Part of a small language model's weights.
Size: 8 heads of 64, MLP 2048 tanh GELU, vocabulary 29218, 40.8M parameters.
Architecture: LayerNorm before each block, biases.
Training: a variant of Adam for these matrices, 528M tokens, 16659 steps.
MLP neurons of a small language model. Each row is named by its layer, matrix (down: output weights) and neuron, and shows model dimensions 64-319. Each number is 500 + 50 x the weight over its row's rms, rounded and kept within 0 to 999. Numbers have three digits each.
After each neuron's rows, "fires before" lists the tokens most often just after its 100 highest values on Wikipedia text that the model never trained on.

L2.down1155:502499510492509381522480456485534504526413540493565412572464472473531581411505505487443464450598569430504512456505474517491543474474539542571449379466469505544505439415534498412420492552555468452477524581428489462476545514470463480427564514532538389578401511490518452514489557482532477473526435443498442406551528572555491501483575509432502464502580556440497545521524455569473440519503577524425453480530468556494400493445559466540480588505550523434605604524556498531541495487497563519583499501548472514527522416499423455466488445536451502541439518497468440541525539533579565525529483550544430477526509541511567512544497572518452545465607390501548455503583428554505592471495491505498517472495471459556531523670549507494504493503497495481452535444461465455489503513530486
fires before: ",", ".", ")", " and", " to", "–"

L2.down1637:532516434488480522546487481510584534441539416461602522496511524431470526545398426487516423485456604510660578472461548483512437478486526500455615426565495535499552441440547500335468435530442504487462580459525485558503546467418521457486496484634482485443486536446477494525508538502497518562526382554473475519568539529463452548511588581473487384421523490566518616549634537546441419447470462467443502497487536526454530535524550454477415524578543558533558531544513487525492487492521539524488457490495414501561491508447444523551386613532474464393405478455504576427487442405493573472522476581612519391571500464494443578488534514412509496556526522576459448475508572567542337474500544570496397416462407459516515557511433525556546500450527478542544538534468491532497479490524520
fires before: ",", ".", " City", " and", " in"

L2.down151:486474622391523551551492441476522571476551507452444462529529528457506490466543522514477534541558569487511562469403333524501447510484523467561444460553477510541512571490464478451447481425435479500532523483504492454521495556508433398492453468457483586542464534512498519535611556521461468435393460454563556507524427419443466511501452580446524408446440442521484461518553509647496506509426522533540531595420510555472543444474570345541453490588436477531504392524484476548493401482550527539553527493532549480545621509593562582453523498528528453395608559535487473430478482503533586453605513530503491535437499474471514531526384513479431563457528458487460451548481518513484464437532502419495551502483512495529453466554476434561469554526521528509543524506531545442462481487483451
fires before: "2", "1", "0", " the"

L2.down1817:440500579551450559481553512533499539476558481476515487600557541497530535498494532493503508453552504561526497540494499439504556516511535453538423519483410445449490458564482514494525423561544389482525504446572549464569458430526499521540515498428497551437524574472516411535560465509440516521494528472555522516434531476422578580558508473617525479396428467484597484488473491527529526518417440600610374597492415456483501477552514462586491576605396497520513409493501444488554407457563461594511484524482535474413539532484551531446486444517483374493495421513494473486580526417572499480587479518456655526506445513487400546584647480527487467467523496525546486478539543527494534534570475557502455475562504445522478505517449468486528544473477516531491426456483506467487473455485449
fires before: "s", "0", "1", "3"

L2.down934:480488423508516564430427470464508453525424456490532533487483528441517503422555505556512479515521467565507526491524552521596460554482436547516558481570485497608473492477523417490506399448520459520476540545435488460541477446499532448504464516607464468525622485454534526564518519387498459526502509441454517530525396488460596479421464468518492589487521500454456493406497506577465519498565499512434498368540460519476571479554399520616512575607454501412471533473515523538548609477534417460576495523511629442393411436443425605508494488478460533441540488490495490674532423554519516417546545502552559423513489557525449444478487478507524482459515554586480489534573489599454508497516506571582493452407459541495447488604522446567567476469506475508561499543536561530419506569499517
fires before: " |", " ", "\n", " -"

L2.down1032:480462554493506491514589391463469516535417474525547534486517566530519496445580537570526399489580451497514446506526491590479543448523556521446541583543569439544459508475510513492497494576469512522590501435490442525487508497505511497466500512503603477523386437403529541627546519534598532444496428455540495481543461467453457486462540493498499452514500501515530510398525493517527441495562541498484429427469445572465446609444468472535472555563500475512436537535559522475567378499477591506510537525483499454484573553503444531479415483473494534442483550469528496500517434429462587447465558476483478367542575495456479442601575504489434487498528499480403558466498436474496541521535544497520503440492567446422490559511431602492498552381510425469459544432520485522489543609509462
fires before: " ", ",", " of", "5", " the"

L2.down1929:473497436494491408453528533451524517573545553474456502528530439489519481457525525516495455543459576555383584401488542508518441612456502524465538573527426493490432515427438544435456519567613501571504506501485413491558532576520503473447521471544528504481580579488568477525555548485518444492563461452501560487525524491540498504454462596408442634453572559470501542475421514554571468480477486501563538504411515556568512472556484529493458585590529547428569549522461536466499509525564560509506470507489523510390426519470469525491442563429409465535502477555563457492437529516497424431467437576507566436501551488458445499395482606463461535571600587505478486412488593486446549515405536453555502489487522512487507446497603443549563501453487447572447569543552457479516584567556629
fires before: " |", "–", "',"

L2.down505:533557412501558532544491456535423445488428544568493529552479579447459487475471470543502467489430522423536599471443540549559633504479480510499517483491468514525603490622489518480527446484498382579506502499529462536492516536438490557596530460484556446520520512469500594456528504445541480513473480531559401361606498538495519442473504463502561544456437520524540555466499486532526506453492509521531490514507441454473523497463533419497512554483517504466567532482486408499505600503569526503556427427471506467535559506520504572455522450480522520506559550382471517492395607522484426528481515549545546377501423623509466461525477524494462590541530450536502491515535519519524496463484609554595481439462516520581600498594542463465599519524453460569413466536479523548504480491468571
fires before: " |", "1", "4", "2"

L2.down655:510554519467502475449424591471458482505503496521504452564469583493572487487463562530488510461557516530408447502359525532503519449458366559538458526428429477528521509452475520575432569422437474496525525446483475483419493561519439451452511461535635525594488570517468494461516443492415502529516511509550514556508523513429556450409549582454503508505423467508557509511513465547555517513522525558491496511458586338513581532472560530418361387517422543553567418475535607529525422593549561513467559520501533447453491522432504463528494493433546513499585453465511503471470565523506491497496565528480494543501469619429427438543539533474475483404383515506573409536478447525536497449511519518555459513386492518562452435594632466504492456586394537548531508548384526482490476508477530
fires before: "1", "\n", "8"

L2.down728:490513484420527468395505528584557543443506555564553518457528483559495419554481514449512420500424464524444543489449483500471534516496549451419495570426519441403462551438425504490454484473491518500470513554470531446465423488436462517548604482561533557522489507476582492601453496420452443440525542431362561382491458451518446455515637459531437599497542440473483478532488525529542371555492436571473453524431518583433470480549511462553517593471526462510590547469478564502507414594491504548532487567469528551500526502480520525447493539531461525422465505496450499534470537580484459470590518475460496491555555549377454538535531450519506500590548481458476503520445512463526441554612478465495521475521533480476480524498452437486498420533514468526508563571554411523566520524480526
fires before: " ", " (", "5", "4", ":"

L2.down1797:488509463548462471478533480503526538537439571583444501521550502474443369560464524544520434506506506472495440440543396564487529507472447544473561463486467465451532412453438521527451534590512476455479590412545503549503517569569452441478555461480520476430434615462525400504533452565460523542463550456436538391481603529628476495416468449483442574472465540495601539571577466503446577539401571501405500437513567575500423469514567540426477436393442557436511530499485489468437590574540537494430518576485469562644468460557524492587491506550495456562538552577483545477435498499541531511473548566496496533533504396456431508547435500458495522584482508540477511506493530509508479510420552575461455436500454507460543488469474497501449498440570548426507457552535510414513528566545499
fires before: "2", "1", "0", "9", " |", "\n"

L2.down1400:515499569520559676472551497509490409452562506492557434536525509498455463466507477443443492500476582519571542580521491472438570489568509444501504444524479508571427488513405488503417513464539432464493522515468508508576527429537414480517441481476539507422498463449511418493549560573609579565518486490483487534509502454546533534551406533471503591458496522468502460533495567477538499502558555499483557434598395481538529457496532394616537451455503445560527444503529476538514346508483440526602477497474480502458516627528492489532547582453475440546474489480597529488597515454516492461470447532538418448513559523406464478529497521603487484400462504505588549459498529455546514565599482442548448527555507550465509538504456520527461496467439576502520509464478526536527479495505518
fires before: "1", "2"

L2.down1932:481478458458568561508490472514518401459495470452550399499433496494539514514527481592544478495606512512409533472581474615646520439556523532480419440461518474488535499526442516355544528496514499484517510466527479555542483557452468579516437475508485465535499464507473417448468414553483543501542619514511475503486404476398507495357490580432458437464587590502540524533408486432480590489510551529535620547601486458503485453439540542511441563489501580514502480448544508547529374457494480402465437625551395460465525497423534516420491560483468450497442464448555520438419488520447479492435539472512604613420456559469484511494608487530450475487515517504517465541514516516578421510537514502498593469454542506451457534539496448628503487516500481478421541500456519527498484535465549
fires before: "1", "s", "0", "t", "9", "2"

L2.down1920:551504475429495522541590421503561478503508522605455489500513517465509466590501538567538472450572520423495520488498531479569542472469524488599429572477460583426576476491481574426513496492379437534497460511531524531494497556403569461614543475602547515427495390379483439510550461472509478465490502391532540462587435571502471458466472494441518507516438523496515541455458473522499552521518570558346463441487390427476464555505418508555497469506442469552589552536476529611513623439479530456505580515502513469481547441518504578385487447512454437470454491413509560471528492544563494497473532587605487529556526502522493571473486463484563518550558588567464516575502510465577498441478518481486467408493432458485478483510513465522532535497577466436496444558536476536513553506558505
fires before: "1", "2", " |"

L2.down482:546417452551552576489545456529462496471433453476486476475550461506497519624488477505467571433508529594474404497489473459515495585584540475470489517464433434505548492462478588520370517498575498558485486461572484418546490549425543425425615523472485499537508469573523444577536425472456514470547478459434446525547515581528474474489540627459444439578459500452545528501441484481418591481514427476443539505512511535460439503454508446516541484552567573574526500473536506482480518466567527532528548540491472510524542603507474454506553504472429448489576397551436615462453481461521396478448539452497514517563489460464450469539500493542484412533474480491586562566560525516416443550476476567534454549513575391382520509516450485418503435550468467509525407530564570500454495495459438
fires before: "0", "2", "1", " |", ")"

L2.down2014:509579475470509633543464533484472461498518497477454486454497521582544496501486472435513468521540429432520504474484511497548506496606575486443517482484568503526523448464446498428512407516459507437472533512474484517492503553510530514458485575444469525463381524566459432500452561530574522548487460470459488492426487526503400472432551501600589535478474520461392518532483587549507464561562483488355534501546533513571579487436472462505452501495588549492425540520510468490551407463534546537573480487491540492588481588494491471404450574480521498441478526479568512474462536441537497583426464526519436520487493442436612464433540447539441524434485437547508469507477519530551527466587511448484426536479535534436597432491523553486415426452593501522521518493590486428537430526510570
fires before: " |", ")", " in", ","

L2.down426:554477441517461536556538601454436553510517502565414434460516533505569443429525455474440506573518466475545471510491501534549492454476513478483563439497493483490514474473510355451435406453460508472570472511451644546523514484527498521564545464530483493499517533567515410526490410482512538520389464487548572475506508534528460428377505527537512408440391558627501372456578456500538444433556508534387489519509494491516522493579579459513454569519552460491520480477496404452532502502443439491440513550639506542547476504464603452544433547475478502543465597519496595523427468405456513477469503444460581440543409613507494555552451440422454513581550434477509494599538487557488504492606639495545538544447498474526562518549488528416526566395652483432537503473515500569543447416540495
fires before: "s", " in", " |"

L2.down29:420478504521496601479429586502512521483494483493504570477440476520557580524470504490551563442461553448519446509536535560489567533544586500496579424515500515524471476507457459552563428544468590517468556422581523476558472522605513547547483554449519523492432520583612484393472494500443577567551539462472443469427557486439545562539491444516537522449476443479585480579478586560424515438527430553402578575471472464506555374462431557484507431556486547531461520525494485501528440514495432472461536407466344556443479505444541515557546456485465535531575452452566496497491502621451484510529479467486561470441562573480427499558469535581491440508447429500443425493543509571486456479448455555461500546468483554463571527623553461561504488565519523492535501541559533478537451562524379
fires before: "1", "9", "8", "0", "2"

L2.down830:539500523560425523499539432511507557461438457526414465456523506505498515516510559487506498479550575377556522456476525550561350425502603422471621533458523509519428462502542473456462510505492601533552420495580460499478486493560486431531595490559472499514608549505418461545545546475538550530489548484511501496498592490517422484495458473490465426552493465556513547546446545544462558508529497401410559474568455495599599580432504557574512563424518472544430543524503450565575445525512537519468491559481427500432551447497431534350515490435425448407498531492473553537519502385530582438609543554512501479476428534448555548411430530432531458467611518573471562564633567532474402454563437447558535475454468441516465465466458495529590514494494423527539511493475498554433524506438501
fires before: "1", "2", "3", "4"

L2.down492:536477466481473429489521477533502500472478493524460487450443491528599530553457412489465489461467505457422474487429438480602489613336499472536464414457483539389498543492545598474512572500501522493478536489536515526527477576521525500503566514491440566539574519521502570395469521470576474505430444515561524502483555520507417519533428470495452463543514493504540523458579551521459565398505485514544565532529554478471527425418511606444558527416520539445532636507540491470570573494436533557526573543500367532509467483485454535508524506432483388557524455518567500443465486473383460506462505402575592496474530497495432558470387526566480469506469544595499571456477531539452560532444521466385394463590550554532508555473556460489521529566433527475545543499528533510488540569501454
fires before: " |", "″"

L2.down1063:417499488533465558476537600492465542523544537462475489498546500553521490462543517503444475498496544489524514507508502523524527517580491485523439452494454389487487457524473509467490465424501539566501546501521530499524491523442448445486521428513507448541589447490458381495583577516472582490587559556467568539524561519502598558427529486431541444553502553535506472544469479460467512482536481568441612450455483492445593522426500534566447504523512473482566490411471470482523349484554560525560477472466429467493612555537496470635483502553474556451479448498507478489535474520580476442454517514504444534432415515533512427519461467515400465489353467487506419507492545544546493551564574492529461603469602501423556395516506577475414564568537438542508493537482493436418454468496376
fires before: "1", "9", "8"

L2.down1602:421485520428545543539544497518446393514337437522566454591524527487480454440432471562488424446511452466610524428447518568514521566468547474511528488480517500485566485376554464509558503438511421481575559517505427457518519584394459532458478518554466518514596572499489440551493556448568454513532421499514491478504493471470491503520490478528477447388439527453425500474487579560513510443476417471626485541536526456543447451516469547630395530454494433491493490527573548507566453443478507460499469447475588433463519609537509486395578573393555469507496637446525539410470426500489521533551461484534454410515436521461436523469465539481485477515538471520563441525519504556541502460540559487570438468554437451565531491496388464537521482459525506477556393465544510488490537522488537
fires before: "1", "0", "2", " |", "5"